MLP neurons of a small language model. Each row is named by its layer, matrix (gate and up: input weights; down: output weights) and neuron, and shows model dimensions 112-239. Each number is 128 + 32 x the weight over its row's rms, rounded and kept within 0 to 255. Numbers have three digits each. A neuron's up and down rows have the sign that makes its largest values positive.
After each neuron's rows, "fires after" lists the tokens most often just before its 100 highest values on Wikipedia text that the model never trained on. A number after a token or word is its count.

L4.gate428:148145167156082130113148098144197114121139117084150127057113096123109099141149148148123136199053088169125153082126126132167125114146122111103151138158140126084154147142102118085190136109118081138167077140177127119223152138099097162112162125132117123163163131066195069134160097110095108117111202178102138082124131145129111145115161165094176177173171087169131123086104160098158165172075
L4.up428:152126110136100122125177105163123120201130074084171128123166157159167146128162150119109144071134130194141158118106102153151096141029168056058113100077153066121149135142159133144211214147128140124147128137111187168113154138162120121114148102103171185091151088142148128085113140149063155129130178062136089079183136126119144105127154095157118167171153108100124066095054125130104148107173
L4.down428:056133111128130135114099082092093100143155099100084171173089129103142093122116110099161116129075149100169128204120160138177185106078124079120164096140149117076177117105188158102126125154172146134148120107165108147133078167147139184134145138116160122079087105148182062144191158111097148156097147122117112125222195180158126152129108141186096188120138102219167047134104115144166141149105
fires after: "i" 15, "e" 13, " " 12, "z" 11, " l" 5, "ol" 5

L4.gate516:147116108077108157133148114090127149123121158133101122116156075141135148130137119157092186229128103106126175121139128108128134170145103154205151114111107129035160052169095151084127174128160150109150115170115113177156113177085165178097159110176065090152124123108134143114120122141171193124152135087096109127134077135116164099128175157131056145076103087046089175134123128114120103108124
L4.up516:198166105166109167125140195128097099137126168138138102115145122183146110120118078100173167087085125123053148164081118111123152077186144149153061102131122104136134201091128162104065172168127163099128118150128102139171066093170084127071089126091124182113147110115139110121161176172177155115094166111131098114120099139113137087160157110116114107067156152092157060175107117130086131074130
L4.down516:065067170112063110108092121146084137134075175118105150165131115123127126095109177118117114124174081099147112134142159101158158190098121046133083147145184115102101139136168119152128143101121129160143123117150095139125108081183140128141167181170099090086121170176145124077147137190175133109123092114117159103147187146171146099037101149078172097107150147177107081173162137094065127164099
fires after: "i" 20, "he" 10, " pl" 9, "or" 8, "f" 7, "l" 6

L4.gate345:135187053149146117114124194118124142180118126127125129116167120137148159148146128105136125148095133104084122153148153158108141148076127145082141143163124135180158157129148085133183063113155130189139076134118154124180171151075069092156144083107150090048128136057131082117080189129109191111161166132123101163164101163161192131148156076122073087133072184172140124125108091099108130154084
L4.up345:095156124099158115106140144118095171161069136118134071122126102115087166190180047121107170101170064105115125093094085129150162168090121171102148133139140124150124098133150120113132141104151151110136130150099130162157155113149121143142183147158137107086067121102099096159103096143161155147202107161135210183113150077145069086152189134139132164095164133108134081110170149066152193124135
L4.down345:116127089077143145180081143194151088075134120121153142183167117180149140155152109143133132129154166129094103164090121067131142169148114103089173092122039127084094111135120149120120149091112089078131179139153135148081149066161127100155130143108110074124125139163129165172158053115116122141136129092134108131121117142129103074154174094122113122099133145126141182092115176180076159142149
fires after: " p" 25, "c" 9, "p" 7, " P" 7, " J" 6, "ou" 6

L4.gate249:112126140152136133072154125137144088124193120082072130159113094140121141115194114188102085162157124118156155092129162088131147140112115153134143160111114142148144144115128097136164065167127111211194132193207136147142116127109106108102158176125128124154124146117142161099182093098097127146187176095174124167156164095152143109157113149129114180103067092162106045121188120160123158137190
L4.up249:178117149147115127114140123164167117138115092134136165146129174166078094172137140120081131114132126144109122163126100164098082130118148141076127078120178114104107150111103124145204128113128143129174140081091159128120157073116143115114173202095177162095075110119124145160150179120111103049109113125107104145065184143161113143101125094176134145130117134132090076117115157120147164165135
L4.down249:150115130164116135142120117118132107123138158112154103083097134131104063160120106148107053147149166104153101125153099128128170138139115100117117052133128114139134104151095111121172153095122106113192130124089134126174098098101164132148099179111168140138179135123153150083102100133090150040082129160081138122151182173136117090138154141113091114131124117194065153118067142084109090094098
fires after: "e" 12, "in" 11, "ud" 11, "i" 10, " f" 9, " l" 9

L4.gate12:102128138165190146105155146142121161140126112130117120120122103101124104120141134142201149151091097125136130170134117109097113115135148108181087138163084057140148131150079100189125140143143121142115175144082154080119128193152146174162098033049167129138135114111125095197151124172100223144136167128106127106125123085161102179121164121155130127093121113125156131114095098138142197134084
L4.up12:127126107112141148142115077110102131093131095175132104110128131101141073167170169141127079120088125147187082143085144183123136118178170119176093113116076149154156156132141138144113126139124123155116169158092088135122048129149169215113132124083157119085140145105128129158107163115151113127107154073139160104096121121145122104133189118139106103152113099097157128115095133131139153105129
L4.down12:157122116107085178136174134133093136129065055143161182109097088096144153111162135118177166161097158168186157119137104099129111125157187221119147134106142124150143101170134147137165140090194160092033200099068146132061143201151145153124106052121092125104140181136154126111113094142161141124167200102181060161106123135113158105076164107116110148132143125121139094124138169088172100140137
fires after: " C" 21, "ad" 14, "t" 9, " c" 9, "ed" 7

L4.gate173:167158089151151086104181082096156117126150110101134088087153132135192148185148117107158100131053090124128117129130108148155139085136104105172161085079099115113133120172134134131137120117130070117027156177151172124157134069179138156147128135195122126116178114108150103134119170156123094145133098133076176154109112148159199122129086097145110115117131107111086094092117130127144124175126
L4.up173:176141144173142136104163098143147088183187140117127137115106146103181169109149151081148118179158131169136108090110167102092131152176116150192108121110160103145127129184113156075211080101135042131162154110106150148129129098133165147121146151097090104119212124166137102097126155050098179198129081124139134145128102141083148105113112087143204178137166110140144129100148126139204132163099
L4.down173:115146152102181069102111125101087113166156234132144152195063088145126109142116131185127129120145123195160128106152148108165139101103141141142085113138174090072072089126124111085128066160083088148135076091106120137116128060135085103117062174129134063165134176129128163111132181195112140213152129176116158160058160100135164110120166144106091147133120174098150098143118166158115150122141
fires after: "r" 26, " A" 13, "y" 8, "ct" 7, "st" 6, "ist" 5

L4.gate418:153105162165109161149114112073197119100185095115086142071112161139121179084133110164127196143127089150111117129120138124092134120135189101184126165139074115132115120115131104184130149142100149130167175060105141138140127120169122140172080104084116160108110128132159137091140093110074114174154183131118147135105163130124138141126116146173148184125124153146144154100096113122094118117182
L4.up418:128098131103205130140087151167134152076129122117089098128160143099146164116148170110163103139110109143120112129115158121132143135155187125154133141149130101118176106113136105136063096086101155160170114147130146155117096144149166151106121187187186147065147154132185132112168155118106107088108155141092137146089110148113076086104171164116104084123154133183191056166129133092142093158174
L4.down418:085166123062144147160105156133188157140069146153141126102144114161103089158114085143111140096164147147154205124138121144117121151117139130124129172080130089169203177154091108100084092126168164071147140110126114139103138207152162111125106117171116112135103137172123143127103176139105121151078106124150126122116193118119137094166133136146132130116111116166182103134119150167143157124129
fires after: " S" 39, " s" 26, " com" 11, "is" 4, "as" 4

L4.gate599:139083104136091100144156120156129119148106095131128168071120131112193127175094135127188110158119148127158120170118087157153118068118097127176149168125089143200113151173198128168147138146120091122066111118191153176204075146025131156136111060030168138128124133129128123140107126161169147151114153138119108141158067171086101119134133123145100114119111091105122122129114107084097109120130
L4.up599:143094122117133165128110134108145065074131144137109096162115156124175195165087141161120134117178133085064120171156118121124114119142122113127170108097144172174143105131106045084142132089065121151114118164138102119170096142099117120090139151108182145127122145130082102131125140182102119138104174079118111144120072109115130116071098082059203141187101058161138179176124097096133112167112
L4.down599:190147127124173135088103157092180081074118129147085111158141108189154203148127106125147145146129202116150129106090210149093099126112112148111111131110086120151128114129182100175143123145147121121137137143027153118114128155094157151169149178094157123171168096111098107166123159194112142102149183155113147203104135132093151102132094102157171139177136115170165160195112100095092102094132
fires after: " B" 18, " r" 14, " b" 10, "ist" 8, "b" 8, "B" 7

L4.gate111:108149112179174061089150161148081110102148116178151099153143093111147136134145116149161111113134087135085099157157139072099073102153163116158124165089091118137147069146124148132140123124157151126169091094175199185095130138108056173151145129133094159120118029117094119154111071088185174195125129103170134125128161086137152139134131148124100114114167129141124136127138143174102091112093
L4.up111:135227128087160146137131139120145135117117108165139115171164154090132037141119158151150085102138108198111154085135102082053142163125149183109192139071087099118084135074093113167140169108192181076129128158145151118084042152131145040185111176095122071093109109076108116151068136095169082165141169146122117145109100130135116119121146127109166087092110154173137142113122106091096116119100
L4.down111:145137121170083163103142054075133124103141147124162117093097059203158119102060107124126181129079088054146124108112092109118201189105134089151156141120161110162130093125182095109162128110125160096101114156093139145095133091099147140090123157107086118117111046087116178105148078125134116092112133161141067177125080159132163137159083127151140129195164137172166162087111113088114130121128
fires after: " c" 16, " C" 13, "c" 9, "ent" 7, "ed" 5, "ak" 5

L4.gate100:123126134083172191106152127116115141129171125138145168124166163097085203117118187140120089123127092130168130153077057149138131114125122134083138128112107088085112138149121036125137179168099115153101117174131101139139115125150084137161127129150127086096128124192176138099151117141177184111150113150142162152132124081080122114117185122099137126146069148165113148122086104078107084140102
L4.up100:205143124137184174121116147114062130098151125126131153124179130205125115106140161148121141096103141128092197155118132104109183152107158181125103126115144136118110105158165108114118139176144193108138103184170115162170151104193102129142137094137161074114099152111179122070054100129188128111116155079139122118185114070132149132162134129130173126104107190166129144172099120059185117089142
L4.down100:180110145161144122140164080125073146166085132136176159170103121096100113169177094088145146146177170111107127199127150089123115134144123106074140097153142089169054192124098134142164104163181102129123158119191145146128127085099110082110129166139104138108133122120127131118110127123134136071081113099165152144116104127133118144135112108151206150177138170115162130117172100160123170158114
fires after: " l" 18, "m" 14, "ar" 8, "oun" 8, " o" 8, "l" 7

L4.gate583:110114102117160123143158162130103141203125111088130141070181176102113136136117109125148125123077123118162127168118115209167121093163124205060062132098104102103150176162143155149091142114121143146038090074113150121093107120149120121139120175147122129131101122167174120083171085117081161125085134164078135113116129086080133118163147162122147138087093099094190173137150168132086086092149
L4.up583:128109090157136165131112122177151164110097101148081108056096131128127117169137100127204139132172133110155100162082163138101071109108118103144107148109197100069139133093128121167158146105134115120138155139189168096110133146108112174131086142173121160096120063100159093135093088121083169126101131136102157148160125174186107137169125144164142137123118153117086112080131127180072109146123
L4.down583:099148103117081128101081075114104165137110082097081129154083144126095183105143141095183137104184128111169146163101082112087115131119080136077083116098150123171111141087149095136088092128135159117162087094127196148159172077122182085170174109142121084132119123183197138062169114154123140062130126119056103119195130149147163104172126171136148066079130087193153145160154107086172100151084
fires after: "t" 16, " wh" 14, "er" 11, " the" 11, "om" 11, "im" 5

L4.gate278:096142171113062142133144065187156099180101115166113099157151129138111125084154150086113117176138129079143187121090152149175078107127092081128119118107097152123096150132161142133145167151119133150076075090153116117182033095161168099173132150177208140133063106080140164145124110102115151125094126148150195206140122118126042099129173145106203092176180105135095115107143151122085116151103
L4.up278:155123108124134081125138147072218142160140116126084162105117080151139100153130124050096102117137067109172131131143117106159163152111113157096113132106118143093085096092099153168146169098149137136099124097131100169094140129107135089150171094144138131150129130139149129127144077145159161087139142184089096138138109133139107140150112052089151203157114119120090128064121108163129158076115
L4.down278:084136129084131115187180111153121088164056149117138110204067184081146193132133115091143131112137132070127134139156111073100107158169116152076167127097194118124120149148051112180134158100101077087123110143115116185062143160113118090156109173117121093053168118169123131108190154057151156151119117133145138099161104094089171101127156105131155137123146163156128133092151131126092091127193
fires after: "om" 25, "ic" 13, " for" 13, " com" 11, "u" 8, "ri" 7

L4.gate13:108088075146116141123094142169116100074129148108084032134097135105146096182103143126122103122141064105096176141150076109137103140106120154145081151086113157124124133171118174041127120170101099150145104198123161165120119132084110047122124125106163094141132120204133135116115077142113132114114159175098137109181152159143139102113110117125136162156091117135151132127099126130123130190172
L4.up13:160176099127097189155126147144110153091145064117140121125131121113168143132136117084103088182117086152093116145130080119091134119129178131137100114134188135122152130129101128061113082065138104159123139071159131090092109165095130114121064102093113079158086137144107166123143130135122099137102130146108095118176106134193117106162134155085149081113116087154121066130195124126211121147183
L4.down13:108128139169117114143089146104105135112143167141136098115128075143106164141105123139095180147122134091117116159119124099131123140066111068183204179119124140146113148200172193103143113196174127099135153160164131135101151165140127099117114116105083138135143143165119085146146139092127153143154114165133100118110109137178138076172176104162089120129113145098168177155155148183046068117089
fires after: " l" 21, "in" 10, "igh" 9, " v" 7, "n" 6, "r" 5

L4.gate467:105104184149158168133146161084132142125140062103097112128096108134169160102147150157138104163192086186132103171097116177122121117107137151137143084154162177112208108095089139163129125089094194200117139137142132108127148175143127068142069160096149176149195090105125080088134136115104066124165137067107130109143127194058072073124144178092151117095131111071167162111106195167123096179124
L4.up467:111071092186190137091111111112127145115138140121104086139066167131149115105153161170130113123084100125166143139170083115163067124137142131097139114161131148106125095148124137142217066088092162124107156125161149092059086097118087078119129101108130151138134118142178136118122119126099121148077132054111110128172084066111105144103120145159176122119132095114135094088114147141118130142144
L4.down467:153148087128134087170118143121113091148107102160193133128090099100111117084099144094149114174147138106115091135148143192134130144126163118127120173110190153119087142133148057158088182142126158170174150136153139155117177145168099205122116133126129107134057159167148138168162165138153199087128101136118080113125147107139179167118161100133112163110136073125069181153096142151150136150138
fires after: "w" 14, "ol" 12, "ad" 11, "er" 9, "s" 9, "i" 8

L4.gate317:164118168178105093119143069142121136121204102190107018068124128153079156172122129137131076127099132106126160081127126114160184167111162082108067101104147103068093123112121122121152110098170133121143130084157144165167124125158169135118110144103214134115153095138184126134120113086017134091146133138118156162181154177118062160096124176103140138072155131122101145130091131112115084153105
L4.up317:163153125105115185152130085130127064036087083169096105163104141081120099196159136164155174154128098127123136142126100111181083125160146130151054148106151107113097159182094110181141053074110092128140176147150149151089087146188096124081113117135177179114145143096104127194177141060165158178128165139075109170127118084163110117111157136091120157107138148067146124147104088163116075107188
L4.down317:140077135221134170144134163133107105101056179123140177137107089066103152111155098104096160180172168172165084164126149178182110151146154163101087189113141172110137158127161177137128096163134125153130170108198094083159162120174133126094067112097149111158106167127158089137137133120113096070069155108118158087139137163123097148183156117121164126173146098150141150107158068105169070128211
fires after: "th" 22, " B" 13, "m" 10, "z" 7, "al" 6, " b" 6

L4.gate543:114134142141116135086154198129140168112097127083138130113106100129102151101086091111124121136102131136103091220102174092130151077155087111114176140129102160127103151102130121139160139145165125081156101129095135134119086146138143139159137200105162201134198100160142137105147093174127116168131161143110126159133193139097182103169123168168107126059113106164075159102081194176072182111126
L4.up543:148140094083112124122121141091178136171138142128073095149135175144087085124168147120109136114135137110095171127189141167181075061115078178169109108092153172112109131171120142115105095151109169116131095104138135200114131188156126098172087124137110137123125143140113123139128141177130153106187071139135071133173067103255095142146082156113096153076117100187185123097088122118114115137114
L4.down543:171114175141159131152128125110135116133148158138159119154067145143050127109194127150105099186155097138137147079144132117140074120092173166114114137183104111093116058111177104177158062133084147171143118109166185139170077151088125100135131116097173128179124182132110104023104148140116170129122114142113200115104168091121164105174133136169137107105138120142132156128124113143174184116140
fires after: " " 43, "s" 11, "y" 10, "e" 5, "o" 4

L4.gate511:113098138113135099165127197096120150122123130105133084103071077173119079208104165106144149154098126117177127091161123150121122138137099056174165135076168157167139159062110084169189152122084051189149119147132102124076155151155144113129115118166136138126152142089125085166169193155180125151109113167146144128129144111093147113128181104147094131122057167105131103135201161113111146182077
L4.up511:087103117120126110162185154133188061177140145116127156102153132169138134080117136110063159130127133167131046136153093127061100136174123108179139126090147093177104135155114080110127132151089090130079074170092145134120146093161164163107098146118156097126105179120178149157157205075080110143137201125107202115094164151147151091177122136088169126137143140185081130086118157099186161125091
L4.down511:150142153100111143124122084131115121137155162124095146162127147098134109153167139127058141140136132126104124073158154163072118165163000104129150088063115158083117127130088098099076155136161121195122130098144075040134101116108139125135111105135124113097141168104074121180139184064130116130141111097159160139104091204099108178128123117097059101163130134172164195095135120129101129110143
fires after: "e" 18, " A" 17, " J" 10, " be" 7, "ct" 6

L4.gate521:127102116162085157077077119160110135212164088114106100151078159119158214063135144157156118178098125129195122167137096126108152168165086076086110151210137141156118095103159128140106093147155107074124175121126087128152092143118096100078096139170140148135103093118154093090139114153085148098139133184173189125067067159186113137122091141194113088135131147179119101179159118149073132126181
L4.up521:104158147144092127125137141110200132126123155056124073146085101164097107091152087137086080116133124143105083042097123106104054175139145135149138132142126146121174119187137174070132068085113095094170124131086139147125060122122125130130184078149071178074155131138085083108194113135074161102107110156194087102119096133109077160156083075075097147122104144136151146144101129145170169151146
L4.down521:154094136115151128140168184087143119152096059116117118136112127143107057071165131153090109095119128093131114159105136138163046190133134139167143166148124122187122101131150135156132115168133119109202163129084147186085111102109102161121122111127133127140142132111151109088065169131116180168093117142051175119145116142114187134168062121139124170093138132148156165093171170182204129138102
fires after: "en" 13, "n" 12, "em" 10, "p" 9, "el" 6

L4.gate236:127148122147162126132188133089128116068129162121191198085065109106086105148148125115142100097106108129114128121148152156129141159076121138107085054137133118153125105094097112040150183128127092096114091129117087129121088091128078085159180122154169160090121143130198110127122097127188108119110118117142127107077124134128109104199103191143123114152104121168145123156116098111143133175131
L4.up236:127158137070148140078129131142133197132109082099114096116115118166186074171178170073097056164146138137115140161091107116178114119138114070156117133167120134119128113192082065147093143127128110100081132160127127174085201105157099142146055166121078176114103028147133114085128117148131113089151153106152065102137148125111194162091160072152063168142167133067156173194107145134147099156118
L4.down236:190109110094134093184158129124156123106125172146094071147145061110130126176142115111133108113141165109172141070113149121138073071096099208142108125096106104133091138138144104082129151095118104116114137087146121089119130135133165176073076145172129119176118091108097120163092148093098145118109161116080124111133103109063146144154082138145137067118173159119089121107138131119122084117144
fires after: "y" 24, "ce" 19, "s" 11, "em" 9, "ud" 9, "os" 7

L4.gate318:107145097144159145087159144091166076072133051094094145104154058168076125062057144093139127123121146117133086088140099118136107099107127136046162123185132110113084127112132086114156133187137187121149093104098136161149129167083171140176122176174164163136126168152071180119158128159112099066110121077110170161127124108137131138131096173116107122140125075133102135098086124126077111123060
L4.up318:171133146161139093109103122113145076150074094171198128093144148136157092118081082085195168137155084130155164157163117082125129174125195123118177119091167167189153194049153126112100167152170175147164135148121133129133117139182149135170125133135109081152142134109128164121190141146094136183168177077093109079122180109135117167086124191172118099084113156069115107115110112086133159108110
L4.down318:115137094152095150138102201086157112137156096102094166158193124123115152096124161103144124170088120131202155152154133192124109076133171130120153175154132108148115129151118089145158122099185194210136135154072097142137155134098132097100140158100114095104158121140126096141120134118117153179166138124158145081139088130126149127166151157182151154130079107123156157102143064140133165085116
fires after: "l" 23, " l" 18, " " 18, "i" 8, " L" 8

L4.gate389:130128081151157176108111118118105171105148135120125113126156158111111106103161138144112083151110147147115119112117142116127101179095158072168118065118162182118172112141220157178132186118114122093123109139106151118145067098136085139146161169150086134100081155109124143131133086137113144115154134115088164104072111125148140159099127093106118121165148184091121144097113084182137093087178
L4.up389:129083114136134171110072137116172142076129117128150109072151132146160064141131128122158077100132094115138098121193053141076114133080169131106158092060140156151151127119114084051183208149158129111117135154152171147093093103081157129146146104140107171119100171192104137134132150109100153106079057138127102058169128120120093063128187072098158190102111127182179180095174152112124130180150
L4.down389:169124133118073171113156102082116123113120096126130128118158114145167168156151069130175104096063057086103152128111142133131102158127127106159153147161148097104084085160172130119168155088144086144026100151132084139114206144089105074116146157144108154076155140128114120171095199119104177141103189110065192158126132107140138147141148156128152109148114111119150109127130105073114138127087
fires after: "i" 29, "e" 8, "om" 7, "u" 7, "er" 6, "g" 6

L4.gate49:092138068130160151180226167115135161181157136106107115106143129101128098042129114097135160133104142130131136117073179111117095166179086139129092100065082137073109156165122149155129126098076094073166163142136176111123130119092108144100154141128169078107163110158111121114130068166148167076183179139159138144153130110038076119120186113161097109085082173127154162152186115170113137101106
L4.up49:186125143163123165112052205105085064150111112111082134114142095120074137100074091162120130137086081118125108126104156116150147112165141117184152093106021117120143149154177125105186155131128132125142204118163131145131098073067103134121165136161102109162119117070124156098163106144140126121119118157121107107091135170153115121147094198134055185138151109104078127127127171152142187147150
L4.down49:093170141101118113117206133132171146158166083144146151078156035140142150110081143123142156099130167156126111124063115150109170109132114121096155176060062108087177104109131072150113165106113102162134142122056121083133135139108098188080145116126078089124139109114134078097120133126092136115124130189113146123137104129127122100091113089118135078108170149137133177181121106075152138152144
fires after: "p" 44, "f" 24, "ud" 4

L4.gate642:138160088147090171136165138139165175130131191121097107168127144097125184190143171107125128096127113145129070112098136168104149109153157130179110152157133124094139170138145146152193091143126110152181128122113102121122160095145145112210106188114092138163111129088117129104139143146187131149117077180089161099119118114113130072096147146180096166143110100109128134176105150099104103098110
L4.up642:095140023108120122097169114106165101141110143162123180146165151106100122105129211168085125156063136149132133102149133175191104110111163132129128152188197088122134130128112132133133106148111142103178153099137111129105154140100158108168106099112116139127135116092145136198191120049172119132107053150153127178143149180107153100159108127095080214081084141132112134090086125140149112132119
L4.down642:153131124111132123103114107107108129140200132147177167120112104129117138151133096161106158104137093099129139158157143136127172125130088096111087117167143120158115126133166143131124063126122193128142078088111170171153086156148128142176050124135195164096086152051117106187118082121086152085104162148141185133157174117142143029126173154157164106121113092223064106129099116173075120066142
fires after: "w" 31, "s" 19, "e" 5, "y" 5, "f" 5

L4.gate270:159112198134162164130098128078068116127168107069112098115128096137149149080198144139174144101167148156176108147083110154113082161155125126129065167123148127108157200101139183122149150137103100161092129149110157128128111127219135115096108166186107148133091136157185156130118108108134120150117100137091173148146139121082111070104141110148175104150145111112175114123194094073098132184069
L4.up270:140163109183123177109111144083093162138148162100159135175122137127066152112121110118137137063103138147145099234085122136103102115112134125127086154125163124121106168162135109132095145136074155161094059079123153110092148163164105099122053151158137155119167122151153141131077092071144168127124093086118155117116140091167106166151129109144100131136150120166152180139149148128090088181111
L4.down270:146134149125128123136146173155106103129102051114134128128157142166142143096083116112166142155125113094105126109126143125118062092156183103099135125148118154134136127100132150056150131107162139138133161122104182106040136129114121114199060173150143197106129140138187083144171102128122181168113136100139202150124111117112177114117109106052146102134093139126173154219126112088128120135111
fires after: "a" 15, "he" 14, " h" 11, " wh" 10, "im" 5

L4.gate471:121094132084129146142124131128175097119137131134184125064149130117126118133094146130159159142113102190199110112077132082095161155128137174069111056196166080098147128197094109171075091133117101105104101103117117094122129184164135221106140153132164119097119146133134117118125128189131185119123146155139105091121123136137161089106142133128100127129089108126113121152100169131116177138142
L4.up471:078182108133163163175080189108074083140107133135130135080105187167062085093126089139151127113148114144117163114090169101127142081209194187099104126154135087166128075101115084186139104140156169131107152127149190120170167134127135114147145112115115120135099159170120138114057113120163145159153124154089090165175071099133158159113129114090084172123159163069092118145145116094109152078120
L4.down471:197120176091157109129106134121131119119135139165129206041091094173130143077086122152058085170118090105141166130137163195167138112133211121164158057114088198155152134130176101106206117151122171103121083103158086097134121090141184119112157142131129201107106168158161113138094111099120155088138143117082135109144058134086071166160149093171097192082149172115122109110124124134105114140128
fires after: "l" 64, " L" 12, " l" 7, "el" 4

L4.gate643:118114135085134164099098127114153133118155156142135174092141089141151133229075112108158134120145144111184105165081085159116142142094080126085161171164144158109103116128105146165156131162063113143147127166142098185099115147097133172149160199110149135079219116117128174154118111121105167127125096124137148192122100093047134098145127097085187119164086119094115193112162158141171191077108
L4.up643:132153118155161108093113124120169091088206148157151160097175133112110114105121079118079141148188103099148085108057084116127152126127103123098098103144162113162230124064077151141101133161125139085154070077093109148132131120141131149133129235135098134067103087127119126120014111175103111148133106084090162107133141059079064140146131119100140083143105142101146092198155131113176139131165
L4.down643:109084126139159151116152147081150155108164155121166139108097144143144123128172132111133150114132139073119143107102136084110064121146112090105143156122098146150180149131076113138084199156110105164089118136088149188086167142060105118075191132097112123119151093168102088165165106127093125163174137143150166157095178089157190131124158147129181095159136123088174102106097136080136178132148
fires after: " r" 46, " con" 30, "on" 7, "b" 6, " R" 6

L4.gate367:083170128138162040114077110114185160150096081102146148112152165084116127121189169120076154132111134117122087178171115138122136125133138088121153162129131178132066157198179153090093079102152113119165102167130150099172120179113128151184098154127168124110158124075152088183106144088124141097148108097151104061127095129096182071125111143144124141127130133096078146114194103132145115161123
L4.up367:099175128115149120169124125147153136145095128140117103118123123148157143151120097161106108157129077180156117087138141129121108163093135090127089155194153128094120166145096119071102146123121057146142140106120140130086148159105128065148162138195164150126102132093137113116202133145138115145170125128159134157114168159122067074105125162083179121158122092175116140144178066193108113176165
L4.down367:102118109105125137125144167070138121090146071074132152101124172179113166098126160116153152159030067083162109164107109131115065105176096066153141077100136133196094107094124124190111131098150159114131120176125091131134139126168138138103134136074160161101182129117092225125100105181137127097084161153148116110120112163120126127159133164129133144170136107164137127116196074092064098120106
fires after: "p" 24, "d" 15, " J" 13, "le" 11, "ed" 8, "n" 8

L4.gate376:103088134141125089107134172133101092096164134147131134128117196179149106175128092142158153159114048091159111122133081152151084199132087118116155115104157125122093141128090146114138165125117135146179105125136138191111164147136162129091081188149137218166117115112127114130180140164134143069149136131146139111177095116106075172114101089206161179061134145161100111180127172117113069130138
L4.up376:139122163082153112084076113081053180190111177161142127151164122130112153109125122181130118107155091110135111094089126129193202161086086099143078071119104099127103112131115163129179084154091102100132087085088157150080140106140131166070078172139103165108165069125185060090138126153128143090133107145191111108129166144148125100080133124162153154114136161076148152160110135141120133089123
L4.down376:116148163095158165179127123134126099102164099065182129106136133159099171139120123078127147107155098145161129079160122159116163170039182116115170178117131122123128144127114182119143071147103112176148147142118160115083142104068134094152123161115169102136130122152150072082111125147153167148160131196104111099175150078076113144125134124095099113090083115132133077122068102103164111177122
fires after: "ud" 17, "k" 14, "p" 10, "ch" 8, "s" 8, "i" 6

L4.gate553:150148181165112143205125166196108126135111160106069125091108149126162166110079084089120141066087129163092112138131145148192134109169150108147107148140097096150177127135134104106135148110121101147160086145098165123096091060121092125092145155115128239078207101162136091137102092158091095117064114154137150097164123129116118088127130178120143148161130113074117152167122067123098162129105
L4.up553:129143113122123129186110154169133165062119108101110113131122090133073161119172125165126152190149203154125118154121096143135078106144122107154097111127139097106068113120097105155065081126158107111150145181158100084180121090100141103128051105070160099078149064052115131107139124132147090057097135148110126132127091189076158115167099122182110143169159127150100095105107151135140026124061
L4.down553:150167124110144132181104161185124173124158096189139139101162116123065117186137103006150145159109112148091154100072074176175155114176094126106147195085141098152154087141137127099151150110154142132102134083108135142114113164178069188142126118100136117164123155091088087091121092145143093074123179169145180132095145109181142150141138170073151148161086175133103110127113179040134151129162
fires after: " s" 18, " the" 13, " a" 10, " S" 9, "n" 6

L4.gate248:151162122112167108171201089167140064120130130101103178058100090135174139166131134138179143148115073145156060090104132144116133114142080138188068107093134141166103139136107058082182038086086070060144130146193145098128060145119139145153172138143146135166193112151127102113114203170177111149172140148158155159118096102114124137133133121162097131112158095105142100190136112153131099039118
L4.up248:169153098121131127188107129086166163139156099159127090106128101092175151151160134149137185136126119124155096156128175085078119093130142168138127084171107118132186084200139108109071115081127105145135136097137132077110103117171095109092151086118172118131180184074080113095131170151081135084095146122102084104091146141116140105155103134155111064187112123130203125167167127087144118074125
L4.down248:102136063119102151139088152090150109146162188084169151189158130152111103116134156168112056133104110124205150124155135160137105149170061096107143088070182099116134168137106169144067124084160104097125131176118170119112170204075139165137104089135122144088241172076119206183067133127119117131151154086158134140109129140164172166152068148159146136133190155088168132113148170162102129147109
fires after: "ct" 33, " p" 32, " a" 10, " J" 5, "ord" 5, "ear" 5

L4.gate693:120118038124099087193116147141129129187158091125107104116109147149120145150077155099170140127135113105105197149144142106111110102231114129129167117099143088119141154140098133107127097124160120090139178079108108177140159124121075149182138068173104097186182112175122154108151151132112165118095115113116137128077149097137111086086129171197172134062091060088152101112131130136085097126109
L4.up693:142157140177077159106124184143084122111136122155194140141047073041148106147093167169213161079088123084097098165133102098156110126132166113131172107137061099103127112127166092080118151177136109149162148121121159103128160134111119158109097095091107105126130098151150160191122182140127118100121125098169169154106142228119181123115099058142109131134089132168163154159111121150115126067151
L4.down693:100144155152140083115128139179109159064073081144145103111192104152125170134142177152138102189107156137134135144100170110142133117083120150134165136170189159166116061106160158065154142130139147117073168102127146094181100094085077118070094083176139077109131104113107118105152130098185203144136145132112127145130153092126121100136184104161108069147115071128140135101134173118118134084151
fires after: "c" 15, "ac" 13, "ent" 11, " " 9, "s" 5, "ec" 5

L4.gate622:123120140208138108121133096148118157128181112134106130117175105083178203182086127111152151134102128112115147154099120036159171161122126107161136112128170138142165132128113106088132111159162015094137074121119099150108098104119092134181102132163166099115139126147114151069153094097190106105095143106083137136104165178110211129104139158156095132131164122094079079149078113089177109064147
L4.up622:122117155219136110083129129077118113146122112091151128129167132117148129153126087169146147162146097111133158127156094058147208155160158066091105158123120140149150134108125090102142176146144110069096079186135105172141181109116134147178103114129094112162103118093141108158114184112097117121113091104125154082092114120105134132109158177142090132117099112042113060097152096096152126117101
L4.down622:084083179114117125164157141163154136146099058145089132166116150092101184161193104137149153167077109180066183116134146093114148109159087115155097121122186112134115121142188166111151110109157145074137175136129189060133124146147097109153108114098099119092191125162073102103118089131157119135119128061121125088114091183147143133080098128092134181085111097087174129146119139163130126113115
fires after: "i" 19, "l" 14, "el" 11, " l" 6, "al" 5, " r" 5